{"n_layer": 16, "n_kv_head": 7, "head_dim": 64, "activation": "silu", "norm": "rmsnorm", "norm_place": "pre", "norm_eps": 1e-06, "qk_norm": false, "bias": "none", "optimizer": "muon_variant", "lr": 0.00747, "final_lr_fraction": 0.0, "train_tokens": 348200000, "dataset": "wikipedia_en"}
MLP neurons of a small language model. Each row is named by its layer, matrix (up: input weights) and neuron, and shows model dimensions 96-223. Each number is 500 + 25 x the weight over its row's rms, rounded and kept within 0 to 999. Numbers have three digits each.
After each neuron's rows, "fires after" lists the tokens most often just before its 100 highest values on Wikipedia text that the model never trained on.

L3.up63:531527511501460537507539504536517483497484518537494488540491496460549495508480534518509571485515489533489499473528507525518495479477493527477508495531508515480482507479474543474515524524502482448531465441472469536504497478521494553532527534520538548526502477508524500521493463465551536503530493503470442522509465464548530520500496536488514522501489474507502524531519520500531521483522
fires after: " the", " as", " of", " The", " a"

L6.up253:499470458506492497477501493464546485500469458482506517505467486490517496488507474505465551503434523484488484544552497502499467518559516493493469526492523495524452480468499490487486501515510496486481501485471493531469500481501518508544530512497517572488473449524493533467506510509467513521507480499525582503482492526525504513516527517504490437466493498482462550481523484527493508487501
fires after: ",", " ("

L9.up1371:536538529474526538466519553470498474496524500538510510505521493487497475489467520502499545498488493526509538501486523523519524478481513494498533545499515509504484485464520555502527538524477499546555524501504504531467488471513496507509501465498554543508511505514502527534515510488489500513503521506483480507503439529466564524514514473542492464484495506526495554541487505485509508495516
fires after: ",", " in"

L3.up1470:533550516519543508466492499459461526490526528519523509502512533523443520493537544468534514497513536460510465515513513488478488476510527488498522527494500481463446540454505458465479477525513503475484483520523545487524474508535481493512519500512535525492500505502474491523470493536492497532500512471501497539523485499509469480511494549500462509546482497485538480519487506497508511485504
fires after: " ", " in", " In", " the"

L3.up245:541530483448500521498499547470509533521506497535521503517473482549533468498507527500510558523473495544480491497463494491491471476486527485494483460472480474477488483500507538558464523526506508502491506555490531509518471488547525495534513531497516510525482487525536491479488454511521486543478489532469498485500504469503505486484493476516523458481522502533480537539469529517516497443471
fires after: " the", " A", "-A", " to", "A"

L3.up1118:555494493530494508509540496524517526475516456494502488467479464530474462461480504499425495511486488516499463531539503475529479460474490504532495513487490499527499535479517519499510526497499521474517459523506537493525438506505477475478549588517523573540537465485548474515477483560504484494582517479523520467480514504501479480499475507469507494494491514532528523509463513553483508518562
fires after: " the", " of", " a"

L3.up346:523526500454469486505484510524505522524499478526514473545519481500495478539496527506455528512519521517497494567477500490519461491499474464528450492484463499501478522495524510495518521512528410500519485498514493527493511476522503481499536517471526495517501486525543496488473462568496503481555489517544537501455465445510504492491490478534446493500520519534522498536489475509483510495495
fires after: " the", " a", " of"

L3.up373:537479465490495543497515457539510529475503485493485520509494498507504483498501535444464512497507540545459504476543494478523501499490541509507486473474523469504461543456455495500471502502535497525537535492443496494470463487502486472514534556489531511485459515518513457530488511496467510495507468450503526552459472509572502465505506439493490529517459508495487525524511483480463498527514
fires after: " the", " The", " in", ","

L6.up783:438504464523534514513520527504499479536503479528529462470516488540511486544465455518527501508481515485472515494518442481522477510547486498502516496518491474533480523474515526452504494500523530555528525477501485505498510465526460540497486493498509484503482494514524456483531513503559503491465476487540475462548510504478493520528482480525461513452509490479458479479520514504538472497508
fires after: ",", " OS", " Slov", " Northern", "erm", " United"

L9.up1268:512524506523521467455489522528509543494507520501507571528472563481518495497541481512467520501523441503496481541489499473531473478529493489512494514525538468445507486483507488515510486500512497472489495516518526524497480522496486498501498477510455479491533551437494471458494517490541502518517482548494502505506477495502469503462506513523493501507496481476502513501501514530501520559541
fires after: " |", ";", " about", "|", " /", " of"

L3.up568:462560485468510487505497475539470493495490543477538473513509466515486487506501516503472499480511512491503481500521511513479491534495533513471502504492516497523493514468477506523444475494486522477537493545531535510520503520488551482513475511525545521512530504526547519515489544460466524497497539510487495504509508499505482497493476543486513511466526520488512495498531477519500480501522
fires after: " S", "1", " s", " \"", " (", "2"

L3.up898:507477492498487513470509520524506509459492541529457474499495510471469463532468509527490490529489523510502475504517476459500503491499522535486488530521512533509505501492516509497529512533541496498516508489458539485446464520529493469532481487472517495503528504490485482502500559505467567528533516472527520461494530520477479483470525508468493497557542541558537506522485483501479509480462
fires after: " the", ".", " and", ",", " The", " their"

L3.up1343:519498519526530520483535482527480506472525480517465503468489500508540489536508509508468531486508521486513497520512517492503520510528504489505493528491493467521478491496505508481506513541486501478513462522499510473542510508515431477471497499509491530495511477471485511499470541503490516518481529525422525492499498467493492466512499495479515513541489473517509498509497501491468525474497
fires after: ".\n\n", "\n\n", "==\n\n", " the", " |\n\n"

L9.up1227:508511492518529488524530497530492517502457495523554495500481448465479513529495545506493500530480501496489491545509477449501530471498519486485535499469541514513508487482523515476501557521468543505509466503490497564523509495523508486545514511489463542515552508504513514498488514493484544499475510496499515478489481476514480518502460523448527512509497444518532522520498459500482515491459
fires after: " as", " the", " this", " that", ",", " D"

L6.up1329:472508500475516520494501534516508538544506498482500480497547506469506495495479495495520503521439525477511511519487511515472489510519530471485477449489513510458501495519458472503448521500519510490498538486483472469474489489547514492493488479483475529483491539427529526491509504546474478467456496536533475494512503510498465490521490555512514512506474516550517510500522502517480491455519
fires after: "\n", " |", ")", "'\n", ";\n", ".\n"

L9.up111:474485464484474527540499504539516505490480464535557474481473503495465499528473478493509455506467573485486511492518528478497484497459491507500498510512506535479491507530452525504478504517476510527470494491521504497508489515556514485541515528496480516453479505447520521508535457540508498493484488485516506513549458519496476453530477494465432478520503498526475498527499475508539512477504
fires after: " ", " |", "|", "\n"

L6.up575:486514478510513485494534499482518497479499520438577506516516502473521513484459518546511484452503492537482483514462497493515460493508468483442481505505503505480489521465504482516510466489522504525514515524490509510467502522487503504490480500481462533503494527519552514524482545518457406460477478541478462513497492492484470475503498514492474518524518488513527538515457453549504546525513
fires after: " |", " ", " November", " X", " N", " W"

L9.up1294:509494531471464509535503490497489496518480520519513541557506534476502467511460510541523525495541480475493481482572495484492468498507521510492487499505493501466515497493510492518526518497486525502493454533496521515486503488479459507494472506514531464524499489547473496481490520476545501509493491500519528470555459499487508523492502549487461470476516495476464538509480465492510474484462
fires after: " ", " (", " the", "|", "\n"

L3.up656:527493537469489570436529503493495533515516553484538472454493503467538489482489470490528521483473525491540489500506537465517490505487507489510512505488526496468471500521466521496486519490497474497530491491489490532513501466468483501511501552520509475449465493465494498485518540493509521531463477461494493540504535516527481526521480507510537512468476502521515483463512484496474517541464
fires after: ","

L6.up1453:535509513481463497514543511461518525462483482535508500468504523515497506486517484447493469472488515477473489489481488471525473479553519519471567525521504527509504440526499519459480541488528474463508471493523504479544503498496491547508464486502458498509505529476506481470466474491534475477454522509528500491456499528531508525539494504516447481475543477508482493498520460469458458478483
fires after: " ", " (", "em"

L3.up889:511520448514484475497504491475483556504506533508486551561510459466479510499517508460487474488498516541494478510507517448516508488512503492541550517525522493533549482449504475532494480525497515490484509517523483490513503529493439501497465538508492453493481501489530468496520502507566503513505485513492540515480478514520514493486469493546491476491515498505528498512533501489514497537469
fires after: " |", ";", "29", "50"

L3.up1552:497519517485506452499504468448488540486500514505530521443471489496474513498535514505486517508488493478479498480503506502498500491480519489529512451517486460554501502514519505528522491523501551505541544491536486501454487503489478518495465509535489516518513491505485487501508500465537513493486508504507525521494487511527558502512570520511484514526458484514521450505534494497480527549545
fires after: ",", " fest", " batt"

L9.up620:521512493508476486492542481499505492496506521539549519508481573528536517510476522515461498506499450483507490551495492449533482504491489503534517453504486511492522485504515511502494534520541453523564553487502484487492478534458516529477450453463504494498529484489495545524495488494530513556518468475504539548501512504527525507496504512475493460524514495541509512477509524491497493496522
fires after: ",", "."

L3.up978:524522539499506447502499472509534498530492525510501499513487518502532572516471522482518500500497504476495529486474487500524506499537535476518483485486494524479533498523530522496481518504520493484538549457507440531542493499469517536487560527481513499469512516478496511520539505494519470483481493452520511480524483521467461511532494501527452484495504514503511486492504525489454531486481
fires after: ",", "9"

L3.up629:492512516465457489416508508507567455520475479468521462473524498492493472487463494514503505507484542483503474482482528515511460502482527489478480519504470471517501496481473493540510519471476540488526513490519487523496523516473485512512504517498522513528520474520490488505449491501489496481473507491461478545460452519504499456561483544499483492500502521487497519495552480522446486543515
fires after: " (", " \"", ",", "k", "."

L3.up1671:469468525534505503517495539499471463519515528515485490492489506488519515453506464513510476499454519482480491484505529487474545544494491480510491477474519490507507506489493509499475497488524478498478514491488471566513504455523501532548498528511563544523472513502440486473502515481467485497468451543500531544520528509512527466496527507533482471512480521538529535515548498505502508466483
fires after: ",", " is", " was", "se"

L6.up291:487495548488494515475574552517487484459500492537527533508537534496495530476477459499509500512512518507529525555523557523504480510504502520533469529513534466542544468526500460524489542515480519516537514493487493481522479523510482533552481493517518507481508527484487511495501523492515510516515528500500489461504499517531511457519494500493451510533513520490474509486526570536522501494506
fires after: " Gr", " C", " K", " D", " Ch"

L9.up476:511485479490450506500494518483480534487556511463526510487479519456516499531529528516471513490515454520485515487513549496490508511542473510479478470517461498481463509536527492545456480487516514505545540525558457529533500525501515463535471532521506476520521459513518511479443493443506509503504529529528500454503457484475400502506439476489522545478476486490524535470506457488504506478494
fires after: " |", ";", "5", "2"

L3.up940:510534505502460459481476506475504494522489484494498497532463502502475550503488480534538474484522478445473497489490517526491503489521497464475494517485516533495482528498486517480473563546472498470545525466526469528497507514537520490498531516491455511479492466473485478493516493496523509486499514503481469523522480533498438550476536493499474477496470439525496448508547501532489520489472
fires after: "9", ",", "0", "8", "7", "6"

L3.up260:505447505486497438533506509509543505517465503535523531521502491483477515503516479493507501498499504493494508479473515521522506513545525526481500483469504480511503500541489505492456510523501495509479538450511466504486481509467482497516484502478525531542511496510508542488439524455510507527478468500512478460494484541492485507465516504525460485434506488488507501499482481504480518491509
fires after: ",", "0", " |", ":", " that"

L6.up1506:522481514549505514465508532498535488498487501502477476516494535532489498531516504473493511543502522453497495546499491500506503488508526471485461487499485524522474512526440505462492480466496506494514546431544495547515540514518504475528496502515491460477520452490474486525496516518480507528490495529464487480485493498510516486458523508485516476510479488496494535480471509509546480525533
fires after: " |", ";"

L3.up1405:468502481486491512459506479520453491477505489499485454530536469518495520497526484510488498451500543494432492503498501513534491505509467449546508515500501493518483505507516511497480513524502458459507467519516509495489493530516489488538505505510518525513486470501531525484517501510491499506493504504532472469506510539510488493500520558505467544547513453465515466524481529447497510482494
fires after: " ", " the"

L3.up844:492507476496552526491490483485525469486444518481482535458503498482487494563430516487513548538462433473473481510453504511469499469508499489571513521445513491476515544517483497501499572532524483493529530472472484492501472470486508492462516479524517483452506503521492465492515550500532499487456530464479504532495515548505524476491515503508534468463466482522540513492481497454489520495507
fires after: ".", ",", ";", ").", ")", " but"

L6.up28:542545469512498505491484496532543463520500487448576477532506511520489531505499523481517487529484494522496504461528525498456492463509515483516492516516485465465468504490471474467507472522516480544561542489548526519544524547483515507483513512518533488477520480494471516518465493520495486447472501490511490451486511474487489497507502491509522500491537463499555435478460474531487458528472
fires after: " |", ";", " Apps", "5", " Goals"

L6.up190:488493539517503502497505499478496509525485498515515463464525455512501469473475525518482533499461484462532501516472484512476512456532499499460470511518530472492508505483515517509516494492499508498511555514474543490468495488488527462500480498502489548478548483520480492558538533483487494525517513528510469514532520550481455489529536524475509487544488484504499475519482494502517520527468
fires after: " ", " in", " frequ"

L3.up370:497537502508495506526458497497491492524521515540448508489453540490483543507505470497528502469506518478526497495500540496505488451491517467493502456519482506505486538467515500462517486490486458473509476532474531489533511481547469488482466551490505522460556481483511533524446466538506509470548497487518512491484508487500494485471505516506494468519497493519504530486514482495506493462467
fires after: " the", " The", "The"

L3.up501:490514520536518504501482533530450511502455482475528468500507477499539524487494476468512511510483499516486532501526508463467489538490502505502488477450484477520469516493497532473488526510516480500501525494517515517480483555507503519558514417504444498483488531499480437494468493485450480509452506523487474492498498501478493544516555505491508466522502496498503483504483488478501515517503
fires after: "|", " Highway"

L6.up1642:501547486478449541517503523517543503543504487541527482497507493481490527517470510524488486477529544532460494496479584485499494487518500483474510511505498500455495547533520504530494500471478523515490519509493510510504538485497540476538508509466502479529448481464512473507506504503471490533521513454461544499490471512567505524522506525502489521538507490491537511548525475493477499536502
fires after: " |\n", ",", " L", " .", " the", "."

L6.up39:503483499533550500530492454448481511468461502475515495446467493517496503460509452478459490505478494493542533499472532483526485486472528491519471508516499479496495508505473482526531524510488491449565497476497537502490495504468494521490539497490487476447490487484481504461487525535493524528481466491495497511462516516500504496498522470472512509504504532498536521475489516479474530524530
fires after: ",", " V"

L6.up1035:499521446514530475463495480525525492519478456549472490499480459498507448485505479469479483560513527459490506454462504503484504506516500485515529504543498505524493514505482493509509434490519548511498502507498487514502464529458468488529518485461494498530501505505493538453487528478504481491520533479508489494516503459530501524468521509476510463490546498473513539464515519518521508524499
fires after: "2", "|", "1", "3", "\n", "4"

L9.up372:444517488508505514495524458507495497500442513484509491516497518454468523501511477483527491486510548474497537487486513464458474500535519474511520525504531519543516485519521529468461487461494502514550491511504471564511558503570476477509528503499533485499509486524525529501507497477502544469467539496492553494503510517479479465488505491488489512505493547501509508513495498519517515523513
fires after: " ", " |", "3", ",", "|"

L6.up963:526495538507490520468490443494538481476512515530467528510521519549494513497511509473453478521507497493521508480509538498543447491482506487504499491478503491459491492470510541508512514494491496511565480500480529514493517459489537517515499439507548547474485488466503509460506516487475484505472554537506496487514499510529479526468521485482531498492486485499500499541486506503472528523494
fires after: ",", ".", " because"

L3.up1286:495525536499440540514460500485517486476499470529527498478536473473517498480470476481484494501528531496486476447477469470528508510507501514518530567537506477492470500514500513454505519481536535472478511504478502501504531546476514481499515519445455525501455474487539518509507477564524506479502467538533516484479470533483559492485462494488514488486547515553503486523509504546526508482511
fires after: " the", " a", " The", "=="

L9.up49:542493495534493527488503508463494536464533487491460492505526493485501483507465492529510501519513492502456530483494502502516441528548523501523507466523494550495510481475484489480462502536533508493506487485494521476479491510520541495517517473490487550519516460473491464529459491459492494480474491482482524554500501454499508509524516522526569456518500529550469454469475483510486507519448
fires after: " ", "|"

L3.up1492:520552470537538497512467489507545530531495520482498531483521507505497515497483504482482481514441481536519504520471534526465519515540477484509473477481518528517473499458507538512468495519499562488511516496491498497500497540488483473482480481493482502497527518503503527510530518477500506491471506522537516518497468491511520509469495531516535471520517494475551513540488512534521482524511
fires after: "3", "0", "1", " p", "5"

L3.up403:527497527529500460500528501461552482514520497520505481508458499485507496478479513461517530521529519486485506499479459496520500534507493515469484553506529519513492505499527492522482532492479475496499448536532516520505479552490511543560518482515428536520456481522481457503502522495510532531510461504540533499522517479513479512504496559478505488517505506500457491512508475512482518475488
fires after: " "

L3.up173:442490480513482483485545503545485516456472496496507504500498488484477463510495519526495496468517487515495530489513461502460502510465470499529517506512516526480517531514537467527473490479534444493526436494477524486497486507488477488539520538517485538541511505482465493520460516541545474494502467522527518481502487482537480480491480463530488530491490493524500506537473484500471538480515
fires after: " the", " The", "The"

L3.up468:529537485459531506563535462458492521516513478442515480498518460508488481542508468526537505500502496540528480516512531499473512516537495488528508468518467510527518496518528552507481514492512541448513501506483494494465532503469503486470495533561471499468518496535507470550515546480488504505503510462517511481558490498497512517520502471510451514484469517507516560497520531504559503544516
fires after: " United", " U"

L6.up844:496451494456499472513499483523473470529519501488488492474518452491535507493507539536467528543509510482513475514482496536481570445511535530468525506518516471469475517535480508515529455538534543488477491503519524536516533512492515484486469484528525482468494534499509489479510525492506515500477535545484471552519522489531509517428509563477567523547546480450551461493538469498545487488488
fires after: " ", " |", " −", " U", " ("

L9.up1052:493491520491540479534528456459546518462521511516529510535464498519478479492482511527529501503536510534535501467502473488499540469508524478540484500505545512517493527457479522509516499496506496521545509462539496525497498476502471480469502550514494501517518503467493551539513462525469487536494482454465479495538481486471536490545469497505508516525492497478508512495554474507473535507472
fires after: " ", " |", "9", "0", " the", "37"

L3.up1751:477517514511517496467549526501506533476506482527520471489474467493431560485530475476537481518484506486510540495488527469525480496522481548471489505486505489505512514512453496479460473498534492510510523539509482482511513515455452491480520497504525504477491512500495482474466514463529522502490477495500504480487511473505481472527491542520461505490501507486463510483543457516513485498538
fires after: ","

L3.up1354:497482473495511527478526444485557516480472495481450498471520509492475497507482508476489483503535505483471465497465508500520467519524513491477483551481494515493479529479527501530501514527515515513461505533487539447517508531515495555541514488511520549513464466506480503518486472501455487506487487516486507516492498479530448536506476513481448474565488497556506476486479497510508472480452
fires after: " ", " ("

L3.up1146:506502448506484517442477498507479497480463537490517474521483517508518468473510488507495500509489500519461560543516488489472468485550492438495485506550488473519528520468498504503512498498515516518494490531571478509552526490551492455535476477495497518502527522512538527524456458491503479527500508513495523533473467498540497504497484510524504533480509493525498488482481489529532477522491
fires after: " the", " a", " of", " to"

L3.up1086:516451469490554533520488508506499511485481507526478546476473470489527534515526527488525521505483471513500532548518510452513461471515508545490489530493501479433483498552501514476485477511557498506530525475519497495492509476486530514539547460477489504463514509534558515488488497500521487510478513520481515472504500536463485538522500523470535500505505476509493476497512521508534500491496
fires after: ".", ",", " ."

L6.up139:477540509494482503476502518540469521516452529519497490515536507527514474527519481522502503537510492535475499498474459445489531483516468561484505490497483482521468550511534480485494464489473455509486511519494501508450421494489494497502492508546485485495492527497446489425516522512515440529486473545504507524463511494531485492521510522476489501489502514518487510550470509488461508515515
fires after: " ", " |\n", "|", "\n", " the"

L6.up517:473466441542501501495509514472498516498454501527466494523504484545534532531492487524527492515520514535464521474500518451517469536527494503500516476530465520506515466491497503487493503465496539519507534503497523507457489502510547454487536487480508491559502497518454445504539429500515535490457510519530473510511513463518523485534512505484498511466464491516519499461504511519520548451494
fires after: "201", "202", "200", "199", " "

L3.up308:488520474499512520482513493531484493488518537483452486515491470461511506515486496520455478423546510505511511515484498471558482470516526480535560485518502486460489524514495554457477502514482466483443496510468533459533492459504513542502514493480518519513506532473562487508476462534502480487547449490508525478466510502511549522465488473526531513502513454528482518520507512496467509474501
fires after: " the", " The", " Cur", " |", " Char"

L3.up575:541517509474527518512480492513542454503514487495517514486518490500470486475470514496504532504503505508516500526526497519493497522577485467499487567508510517513538497474471521527465527480467518469507555525507526496489495486484500495498477508523533509500476499511486497487525535537509529504546478454519512497495494525552508518512503535460503483503479500485501554499514458499471509503486
fires after: ".", ".\n\n", " \"", " -", ",", "==\n"

L3.up361:514523515493517482472488522515489502451484483528528551478529504497483501518494506464512558543459507455469487487473447455478495523483466493499504523516491531500463487492477499526465510510488526462501529489546496479476479556457518490506485502522518476481489489530453488527471523511507471470458494511484475521478514497506482505515523477514493513475520532490537501470478518526437516545481
fires after: " |", ";", ")", " New"

L6.up1242:512535527469448513506507487511484546491520447492444481505490535502517483482476515492451483505489511499503516496505542484505483492475534495508509508482474487494522500486486509504489502500516485528505525535527515494572465465543512500543526537475531507506521491476493500519519498553494476506470530470504524461479498521550457496503507491482508514489538568534472511514434493493494505496497
fires after: ".\n\n", " the", "==", ".", " M", "==="

L6.up202:507488491489463481519488506500491500517493455487536465485505501431471498513532459532511525519492539509519500535489509503460444485507536526519463508487504478461515494477488441518528521484507456504510451521496526483503481517500496481510502505514512460502509509523511501522471529505507529481505454463494533551495462441499465535470518515486474527518520515480490493504491530473471488472528
fires after: " the", " -", " Ministry", " |", ":", " United"

L3.up524:539499522499510543458493494492503542524530543523536485482494512496502520471500474482486494486483562503514521486512526496523484524507498459483488492480500511492507526482437493496480496482505522493531475490524502544492542477485545508519511561489479469460483489473541535466435581488532492497493447470441512512435459482545468497489523496490501497475484503504533495454493452514426542565488
fires after: ",", "′", "0", "°"

L6.up176:497540492500508451488532472498488541509467494581500485475517503472522482514485488488523465489477461483477517485523495478482511462478506509547522470476503504487499505540463495453496491517496508418497493475479496509497519525520445471500485511543488503519548525529555494537489453542492520504482513485461541516493551491482547524486471507492473501520507536508527518493509502514506492514490
fires after: " the", " The", "The", " D", " c", " r"

L3.up42:491489535464472526507521512505528496497511518488507494421516509496514512465489466447514488484491535439491474571516514505499509513483519477467499513477444485508474536536499485495487511478476456482515520484499474502477529480500514548521541493526500485485502497486478457434512500526489515512525495512448526521491481548523508522535508522477472521535491517479541503488497494529443509485525
fires after: ",", ".", " v", " ", " D"

L3.up1090:513489490522450507525520496508499476501487502523538500489501475530497486488469509508517488442512514500492504493502479545490485475517494500518506492531512483426522546499505522499522460524502512522513483479479495501511534478488440527489557530494530536533526499504492486487509516500507490486465535515498526534485530520525502526530470516555511537529426482502442470516473528511490496509536
fires after: " the", " his", " this"

L3.up1703:501492455515474519445492514491527476499502490510471483532558489459545469508501500476491481481526506491522456493524501503490479525491501490548534495539436483518473524503497508517451502483493512466485450507477516491485464532464517492551512506496486484504509476557491477472495473551428466483507483457531502488477487472480475495516496514469498505493544487479520526489468487516469512521498
fires after: " (", " the", " \"", "(", " a"

L3.up945:482519510501457507458543518526548550465471534474501512496489518504499490501523490500497515527564507550488491484493496500513511501486490494496470515513516495534506522443503473492482485493478506492557553493475523497526495507512480492499482562504516533475523483494542523500493484507514481483473479527498471523559467507517555507543473484488451469499515538482510473527534494457500511474505
fires after: " the", " in", " of", "==", " |"

L3.up87:528449483523495483479501477505480511495470498474459521497490501501518530498497480540488515482533485526502517548466507492482506516516509504476504517524506492447516503528494500512495519515540493534526465512487474515516514493504509504539509493503480501514470477491525497489467525483504514490520503529499512525488448496525550495483502497492507514484475493523502517518516497500494511495517
fires after: " the", " a", "The"

L3.up616:481533494458521477477466499505567512485475515472526483525521523454457488522517478460463454446490458506486472512488515529542472504537540483515503489503527530490477500446499505520488513510505558488484523491501499507516521501509521497500515458494481502525494478552501516557501526510468543507516492450482489504482513501493472488494497478497474464513507517503495575489548467481479475501502
fires after: " (", " \""

L6.up1226:497484479435452520535497496539486544497515521518509539475556528525522508504498476483483516502492498535459457496533530510489508473488494538531531509498504495496466504491476503522524516515486457469536442495544495506519575511503482515488488500519497471504524524529496529468483474501524481528503509479474520485477503504441508487548499476529514496479495541461538489502539485497485529461512
fires after: " ", "ur", " the", "-"

L6.up1009:535532491533448538499530524475555474511489490495495507507485484481552499516512520503511522509466496480457451434511495476513490527465481496493487513497520517485475525538483506537523523445499482500527497529519530485503451494476469520510518508507517521541505485445487504511523513505487509541459457542475478497491531498557519486524502491434530490518481489530492499491535470525508496464523
fires after: ",", " ", " dep"

L3.up566:496503469491518524497525515521499500487484474523548490503513477466475479523497516485521486487493481494525518484509499480488502493509510525562519501537478531501478499522523530450561493468500507486528490504497481488456497462539478470511532475470486509506476490518559529502490473531488476472509509500489555479492458530477509492473527503477506477487569484522490500538509470533520482490532
fires after: " the", " The", " a", "The", " |"

L3.up903:534496517478484523522502524491556514502525499507492479503525566497449525514510482499502520493523499533520518529503493501525498485515518513528486512467497497532487513475487492468474476470467494511483499487485457470484488495488474477458504493507508529464500529486477535493536505482508479518475494558523499481452519481486503463486491487545519500493504508536543489523509459490519505487500
fires after: " the", " August", " Re", "ugust", "ever", "ole"

L3.up1202:505494485476514483463487511513525536500500524478527485499458474458490509499516484529480514517465500498514497547515492469502469505525494514520524546488472494455500464517536475508476502564519492477454506451538499483474565508484542481527546483497505468502480520521496477452498497519537528476517509459476514495488539509544492529487511501491525521498506469473506520498493530511477534495536
fires after: ",", " was", " is"

L3.up1764:519531468479444590486526540499518462497455497482516493511459485581504499518527502506439555490525500582456508465490506502472526454504531512551520513509520498539506541482451524513514518495504530502530508515490484534464505457492494460520539482477540434504526489525527466495482452558477508504477503478455500517492521476529501510490483508510502496506540481519536486480476527475531491498492
fires after: " of", " to", " in", " from", " by"

L3.up1060:452503512494499532508510521531544493503471467475495521513501498507512480495471507506488521516567554522504533459488488542474499534537493501520503487494524455493475536511478466486490551506508543499492488507484489494528508496472490468499550500560474506498502504473469504474462482531507487527497503532490525486493536495471524506549523516515513542506525499527533542515481471533466529516549
fires after: ".\n\n", " (", " \"", "\n\n", "\n"

L3.up888:499495501511518508491475536559472513517499509467547482513538515510514491508480478493511512504466506492516467539528509515502510468521529473505462500497502494534526554537508488466416504444533554505530495534490461476465480452553526509524517512530544488496487563491481528500472544501510508509508516491511492581513539514536484475529485476500492497478533527508481481489522487506517548470520
fires after: " |", "|", ",", " is", "-"

L9.up792:549530509463468505504499474523524499445488554490600524527531443529494482498458531512492511478489468468468513525517505533542485525514498507428528492497514544493470507468476507479515514463495492521471509513511479495512495479481537477491536486513520561529520487528471496513526540549521515449533468519514493554482521450505492513490474506468480492513503484486481490523512505517538492465495
fires after: " ", "-", " (", "–"

L3.up1587:506527496493520436478545514478508505497450507522463465504511535514500432487506549550481492489497522498505496446489504483471475470501513530537532502516485505493470534513488484498474481541532519486493537501475535519528483546499472493484527472494534519513525489533512546522505517501481489517530510490520463502528489506480477470501517486513485473525528504498529525515528492477494548495486
fires after: ".", ","

L3.up719:471524544518477517543542538532502519533484534472504448480487476462478518456496497549489520516495474451483525513460511492497572480491504476486460504506506470495530500508518493525518484511529427447513491524460473496490539453512505478496480464521477488465512523485526521483492514491544503502450507537502518552469531497527495517495503514511498454484503512469503484493516493503493530513497
fires after: ".", "We", " Jr", "-", " "